config = dict(
    head_dim=32,
    norm_place='pre',
    rope_base=15700.0,
    tie_embeddings=True,
    parallel_block=False,
    init='uniform',
    init_std_up=0.0214,
    warmup_steps=390,
    dataset='wikipedia_en',
)
MLP neurons of a small language model. Each row is named by its layer, matrix (gate and up: input weights; down: output weights) and neuron, and shows model dimensions 48-175. Each number is 128 + 32 x the weight over its row's rms, rounded and kept within 0 to 255. Numbers have three digits each. A neuron's up and down rows have the sign that makes its largest values positive.
Before each neuron's rows, "fires on" lists the tokens most often at its 100 highest values on Wikipedia text that the model never trained on.

fires on: "or", "is", "us", "as", "ar"
L4.gate173:160076168152201112115058147140106084148132128184095160151102151163092103092141106096118172093083118114110124053128097095193140122103098148118167137122092144194135096135079192130108151175138176139205136087107107194155141167147118102116116150128075144107141152086081162112168145156144090088170107101133104190149152135141116082133097130123111111079108153099167139114071117117125146100115
L4.up173:137120081151142100099113144099062073078093156172088181099100152109152119080152111111101141105143081105100105097116144105168179155163152185099103117097184145151162189106120162136136112147096188108119126132134119133170128204146063086130102135106114143112130107109103123110146118081105114107155102100188113199136118137130159135153174128120091152122083152056127116229121113153122119085107
L4.down173:188120118113112086176163133137151172151095107110160081146167160136069109134140121181164113137120100066128137111121111120126115129152165072162140122099129101168137147152152137125088123118156173123188096119063141155175156119148125082082179095130120146170139150168162094093103104184198144163151133123151189133086147148079171145087111125170169128192152133102033132110110134079075110182139

fires on: " ", " |", "–"
L7.gate455:118129132135135129138138120100134143127184109090098149144105114118153136126111122123120081124093118145138116095180117114088081096123081093114184114154062138075120119082215089150143164119140097129158127124106189102078125095114097156088133113111121177137113141123138093109150108127126096063105117144099103167165106174139141201115056109147153151117157094120080097146182112113090096136131
L7.up455:146150144076149139122151088108116126149127082104130144141228140151067122080127191133121096085114110125148083074144152156156087101131103087124108108196146155116196201104170098137075156114101093079123153126160134092088097091097143185100113123135138147204118098145146112118137111142091156087038145104152117174141131144143093103102184150158176137078118136088124106135172115170106136142119
L7.down455:128194127135114128144160160154161083202146144119124132095099114113111128126168136126104167096102164087123168197233122087156098176131152130141131093154119138134109111150143071158128115103151207145134142126106157139166112151123103088125147147153164096160154141121163096183101152087187089160095091175168199082087170143151134131095127150082095118108125173090162166104091158107120148122111

fires on: " p", "00", "am"
L6.gate138:117112121137165115147079052185120129128115136097113066155077145131181117156169098136126134166148124085188140070149065105084130116151080205072191092181129149106136099163095084088108108116117132150168122154146135132193120108132174146126111103077097156149138123157113060118127141109149052104188136114097084153125175171101086141134133163080135147121149172147136152103165086121158096115153
L6.up138:149105171140147124136107076176126093140085138134101155137143086169107115128172147144123101178132134072127137135121094147084162109199172158127105138199161139153166174113115126103110117093114153100158083162163171116101103150112141175126136066103143110159149124151096184132087136086109113095145123143123156110103115110182144131135122175141103122117085172081187117069132115108154093164092
L6.down138:106069125178120149098142098148155114130075111137112196112155149125139097096166100150122117146096146116113136118221134131104132078112144115129138155140161119135125145137125082160107126102080194155158124148125137088122123111176141148106113122112144066123167142092150139121079155175127048050115140179184125113153105129136081127176136208149138148113103134132142079076160129062138068136100

fires on: "gr", " Gr", " Tr", " tr", " Br", "bass"
L7.gate128:151135150136173088081093136136069149151095115129141108097108112087132160199084175152139159134160160132157107148151148058131116084165084137161117062126116154146197059130123095074134103103097160141079133072075157141156169160124137113129129147148139147069209086133111109118098179168121134154144085160142139175153133137156089141124087153156147104051137122146135132133132113132084126107174
L7.up128:076103095092083120126092149127041122122131082082102127126130110125127179166084169098140176141176113127108130107119212131196163117135142107117083137143169126162165077084202040078135084078092139109089138136134129149173167129092091062147083176141085153132128138155132102171101124117103143125093111157146143121196083101131106077143114142131100143092114103084098100135091177138115126102132
L7.down128:082096118140163159086157118168092133159110126130119168152135078089175143109145146124111156118137169145121134167128155131197081078150121108144028038165139113080122120109181085114096152150059085085114156178141139219149183152150106166133085134134119149077121159129130117083092138104136108086050114093170145124130116064146117137216074163140135204154091104092099123182171112134100108086162

fires on: " met", " Z", " pass", "vent", " cent"
L4.gate154:138145100153159150170117133109138140126143185182096122141117134102091131128159145073124166148098139107125132128110053083104115119079144159077171149133166114120123091157091195103082142150082083152153133165172131181111141125137089185156132145162103193138156113133151197115097189103201184122124163145143115137125156132199164127141184146106119146164093051108152062126106135077075149099126
L4.up154:132114086117104173134117120111174175095105099169131153115136173108121118092195101158131157108136099105083099098113054060100151134135111161129125082134110105114079109148097117085166145078086082118106130105093139168112132089156102125138129126135105141119139091138116166121132131100160113103140127135122145148159096139149082166190144094132118197164122104132128157097104189097103148088152
L4.down154:162122110136104137086104089112142141065176095098139156125156170097080135150145120135103079140161102122157131100114077113136144146094179142179071115157140128114095173091124136087079169109128148116157148117161145145186173145099128141142141196192182131091148113127156095105095211156097141159100171150112140129181099163142080126139094117159113176132101133105141098126073131111151155124150

fires on: " cont", " expl", " rest", " rel", " ext", "st"
L7.gate174:126153108133098106148110113090131200188131106129172109158110171134073116172192095126109164115117165061129098152105117054064080146109134063098140160135160120123121101125147193128140140172136112142208143158105152205115139146147152115132166102141131117169133124125146145134054193131161024141147118111127090120097137161137114100106094172165111151136146111111136100202137136097146152103119
L7.up174:140153095106134219116114142111155160138122111186133158080130108068112089134148077169127136138116167084147147174118112130130096084094152164128175143123135068128121134109097109100150175130053098132119151145086091130181146099146048118113149133180158130147121105126148139110073135136143103129092140132183131142126149144101119161085122127234135160164107060124145114091151099095108127123161
L7.down174:121148098132077138150104184158146110126156094148173123064133154160085094153107090134097106142093143159110125135071100128133104139132092154092141160137132110117148151093120202140145147142124127220117204187153159095131150064110134100113121128144143184120153131093121134112080082067105087172136145076170156143095164156168077066084116127142157130117149089108140163217105107113096085091109

fires on: "-", " del", "am", "ent", "ann", " Sant"
L7.gate391:086132130134134117171115152147144171109101106134118096132114076106124171105124143114059133107173102181092145065144137087146145176090080132125091054165135114154106115125022161142118139093096084157181140125126126099063146159114144121105135147118095109144064168114081162115123177149180082185154104180170183143124164112102107091075134103117155162122134157099147140118154136113107142169132
L7.up391:142089138052138125128118133188093110127139122095147101092195122125113162116131093189147058152098148164086081102151141100115158111110097132117120190075145142044090112153130158076129074130082089143141127124143156102088079181122131106116135107163168170158109123176085147130120160118100100101106106125204177172099141117136108159102144132122172187128105172167128159139164099168081088135152
L7.down391:092145149056179166110186141120097125141160171154175129130063149106108136171108130107116112164133104177136052108165141150129143151048139143114111094135093098107065107143106210198088101089105169171151182123145082124118134165132110100075125105114153161067152170109094112138182080144092135145150145131139141155107089132120139121095126145148117143165129138135106126086160132119015155091121

fires on: " cont", "d", " det", " expl", " ret"
L7.gate26:128117106133129096082076089147141101180155167158126106122123141144135079174143142115132167160184080092127130097131136158105100211127136116156139190147188075163093106117141057098129131113156087157166087083116116165132144123080176090072118081095075107153134122120124105146122124110189147134154108091173049164126092141117098080105153138135091115074152140142130143159114072092146131127134
L7.up26:131172126126087142097110091097126162206123151138087170186128096170119124245166137147085126178190181169145124188124123157099114112146088126135090158148180101072111116110162130089116166139104210141163108147089161091094149083105161176157110116134108077141092116113145157114114128180133150156098147094091100107098100138112092118126151178194135129111103160115091113157100094173127149082143
L7.down26:106149125124148134093170123121126132142079159115145117169180088152156118156167155149125135149175133153108147110180170122076120181147178115115106132235172110103127140115150130113102132128125130116156210103136155120172116169149114117058143103148145152102116118097093139161128138126093113132151129087205170139116171187165064063109249130113111129144140133170161143170148096124182090113131

fires on: " ", " Bronze", " footballer", " singles"
L6.gate365:164206159138111124156092124097096161140112125109149159082092108165128074112103130053169124096120125155128112112150066106154091073108077079079141114148163144094223095115127097170137179118139176157143110100222177159146116143115195168165123068158119148130123130122133083112161156101134172074101114102110098165142111130098089149099108134178092153130111177142132162112133142147086103093072
L6.up365:138110117103057212133083082179147135069213121107153124110130108148121110093198161121158128105155115154123079088138102178133105055092108079194129118147124151112137167129077126146103163134116107115079163170196150145079096158179140137121143062146146136096124103191142090150072097167110090129141137125143155114120142093170082134116168158128104179140087129135147128114106125169162121176108
L6.down365:129089106150087168165137094172149142108168158157073086184162117160121182116124156102095140161118133124116064091125127124116144148185161124151151125185140175157137103122103154153134108155122112185152155139142160119157127131115120063122127143156119143120107135087121115126108181078162142090110113085141132168143101116148142160177114136081177189096096113028075096120100131148077115122129

fires on: "d", "ach", "n", "in", "il"
L6.gate388:169147162121121125129129092156117137083133122190120098111087102100124158115101137123143196107146116155149153116141172042195135115080159098119166165125136139133200099101170172131077169107142113185129126089082136068112143145119106114121152154155116110128169101198139107130140138085073143126093153131105111140164111145155141148115156095142136128103106103112200136148155115121091162113178
L6.up388:078121075124123100148099115130160169175132079168080110187136213124134200127116161152127118142135101074128094147109169123173172157152162062111144089110157184074150166165142146147107141075127187174119062105122174090135136123119073154174135130098141129137157065114195141150106112092078116140124183094121088147152128119135146082140087154159130079172112075166172118159118097161118137097152
L6.down388:173107101115143108149099128099148109128125135148128137127082177125145150129173182072128142128134107109151101119026215153101185107178154113146110105150122114139159134185105145130151125146154153144100078123124140111153115049126152142122098165165134151126195125111133119126136096153106125085124124174154099109138075140185177021145108117100161184183138175102093128161118116144150119114146

fires on: " Br", " Cr", " cr", " br", " tr", " Pr"
L7.gate268:128143133080180101140137129143139166151182128115114122095068152094101101111110051120176119190104138105105130089159078167133130143075133144100162094093139116107159080085139128167072087101158136144086098134143145147071116138103151165166101100092105053140129116136091147166138167086133121143121134149126120188181126124089131161126021124140118111030150127123141120127155092114109169125151
L7.up268:110082116150215071165170196137129101170089139093114141137168110114152093121079131087159155115104113172150131142121123155157144098124118146130148099115093180133109104142135047158109142146116072105169073161152102106114131152136118098105112139094092159079144103162117147125191131125181096162146095105156163149190103102203123073124193103086200142083136164094145113103088136119139110137113
L7.down268:113131165121092104151072155121123123171098116156084104169077156122077093141083086075136241106140125189126114178162165176158136155161135104109122116157142116160125086083140094095103124127173139105119141160139173104171068073172124148152116119113118141077158130106140110109093167074169134161094138111183136142136131120149110135159117105131099114103134049114127110066116167154173094126122

fires on: "ar", "or", "ider", "ird", "il"
L4.gate398:134136135162106087139138105097141180103126107154122098122066198129163135137105162144095153079142105176112125111176143142196148100080128100142141178078137104163123062167144105117146117212053147128071176120120119132100145136140162138096135156057134121127187125137151075152085110119155145146092161147115120157196147124091108105058111101096124176111166133145171106171101086162059092120153
L4.up398:137156123120132137132152154083127136097104055103124110147107156127067116101121109161074152102209104187139138098182181118188125118099158120124108181127175100167074094155124154097170125177098105104073117171150115172108147104111119084106118152101106136125171124125137073135081089110100138095121151118143139062175141135166174069089085115130092140115154152099181118189064102117107140123121
L4.down398:099104174144133206114148152190202135160121123105141185105159094089103090148161124117129107138118100092178174171101140099129125151187103120119184122113123073097149168078097113125158178087105080029168104100149088144139122154133169109109126174142136108127114093161150093107148125162124140113149108156094144110096117144120117177155189112103075109149097155118087135085109184079094113179134

fires on: "ge", "n", "st", "d", "os", "\\"
L4.gate287:121112101103113131146162182146130183096099129137145131089130097109085117144110163129087152092115125149120076137220131141120157132077146173066093124144116108139146088092134094118111204124134085195116090122131132161163164185123123140075114135124166099212135111144116171183117138171109199190135110208177101117144125086096146100121139088116148124098111089119143096140099137129080163130100
L4.up287:064080131188156114148151146137161172146080120181110139149122164076084097134153152138069123140119119113127102102141158111128137142089105122041127114156099106176134130106157134126171080138090114127108061060115168165100126172097106089085113175103113124136117161084124053176106184129089152179195140205106187166138120109146174035067164139160127132101100114079121086125138154138129175109127
L4.down287:142117111080166070169083137079152072098053090158112058063105106118179182168070111109133081122152161167116128156090081143161110157146141122203165154146115153137145185131128125133153149109120123134069096166077131137078047078122155122140094143087180117082128129102128143070156085136134087117086166127139147114092131146161130156184105151142119131152164158115150136147103122148150130186125

fires on: "ent", "ue", "á", "ate", "í", "ie"
L4.gate342:128136138125170142082161160162136111197180058239173137076129113123121077194161149136123119124134077145163121095196109119141167176068156064090165121158123143174142097120083163132148146142171091183161105093103146159147160113158121060187164111131128126151129115061144151141106128133135114163195130073104117088159163180134156126095068097156097113080088091149137118141089121127098157111164
L4.up342:132076103169194120086094160138222186137086148143154173195140160079114104167112182093098138139151110151077085125122122156139136073134109140118079140125109161084104110158128110150161152125112058130075099108175123128112137139114086136133149109150098134092144183120128209103097089144171089128123050149131137130118145109054086116146144141190086146117149130148139089182070132169146131131126
L4.down342:136163182155126142119165153125128125137136107073102134115129091114099123108174168181070127070148155131120177093155133149112101112139128125111127053134156133117101193114129138143097099108158191225131179099148126175134166130099139103161155095186151133167123134193121175126107143160119124117135135147187123074130123139151120202181144123130115102145110146130069145144119113182163107131158

fires on: " w", " diss"
L6.gate305:142138099117113117166089055092174109142143147199157142130139130121114077147141109129126109167131140172101106081214106176098062120129094084154131185106115153101156165128136140117120193206158113127116186130119166137128127200176126136123120141132163143136146083199104153134111131108174180143117097154134143217095159172137187064109126128085149123118181079139168172112181114135102127142163
L6.up305:107189070153130095059113095083130034151120137159133193135151086136146071168103078096053150181133138140105122101170110156116057105146159129134094175120100169108121213105144157128134136116199128101090095087110132146116120140144079107126113168166145129167095143144155132120137107145112135105122136153162163109089137129146171070121117146102101110157131113135153103167163105131154093094124
L6.down305:093150120112167124116136101149123100166119104154140174123192089090095166135101149169086135156135162112123143140172137114197140158127135160065070136150120109105094123139114132173162063108098149156064082161135066143123159111171150100162190133104086115175080140100118124139146093114169084077084100184120173118129074126087111117124196085094143173185142121159095134109157179118201140130105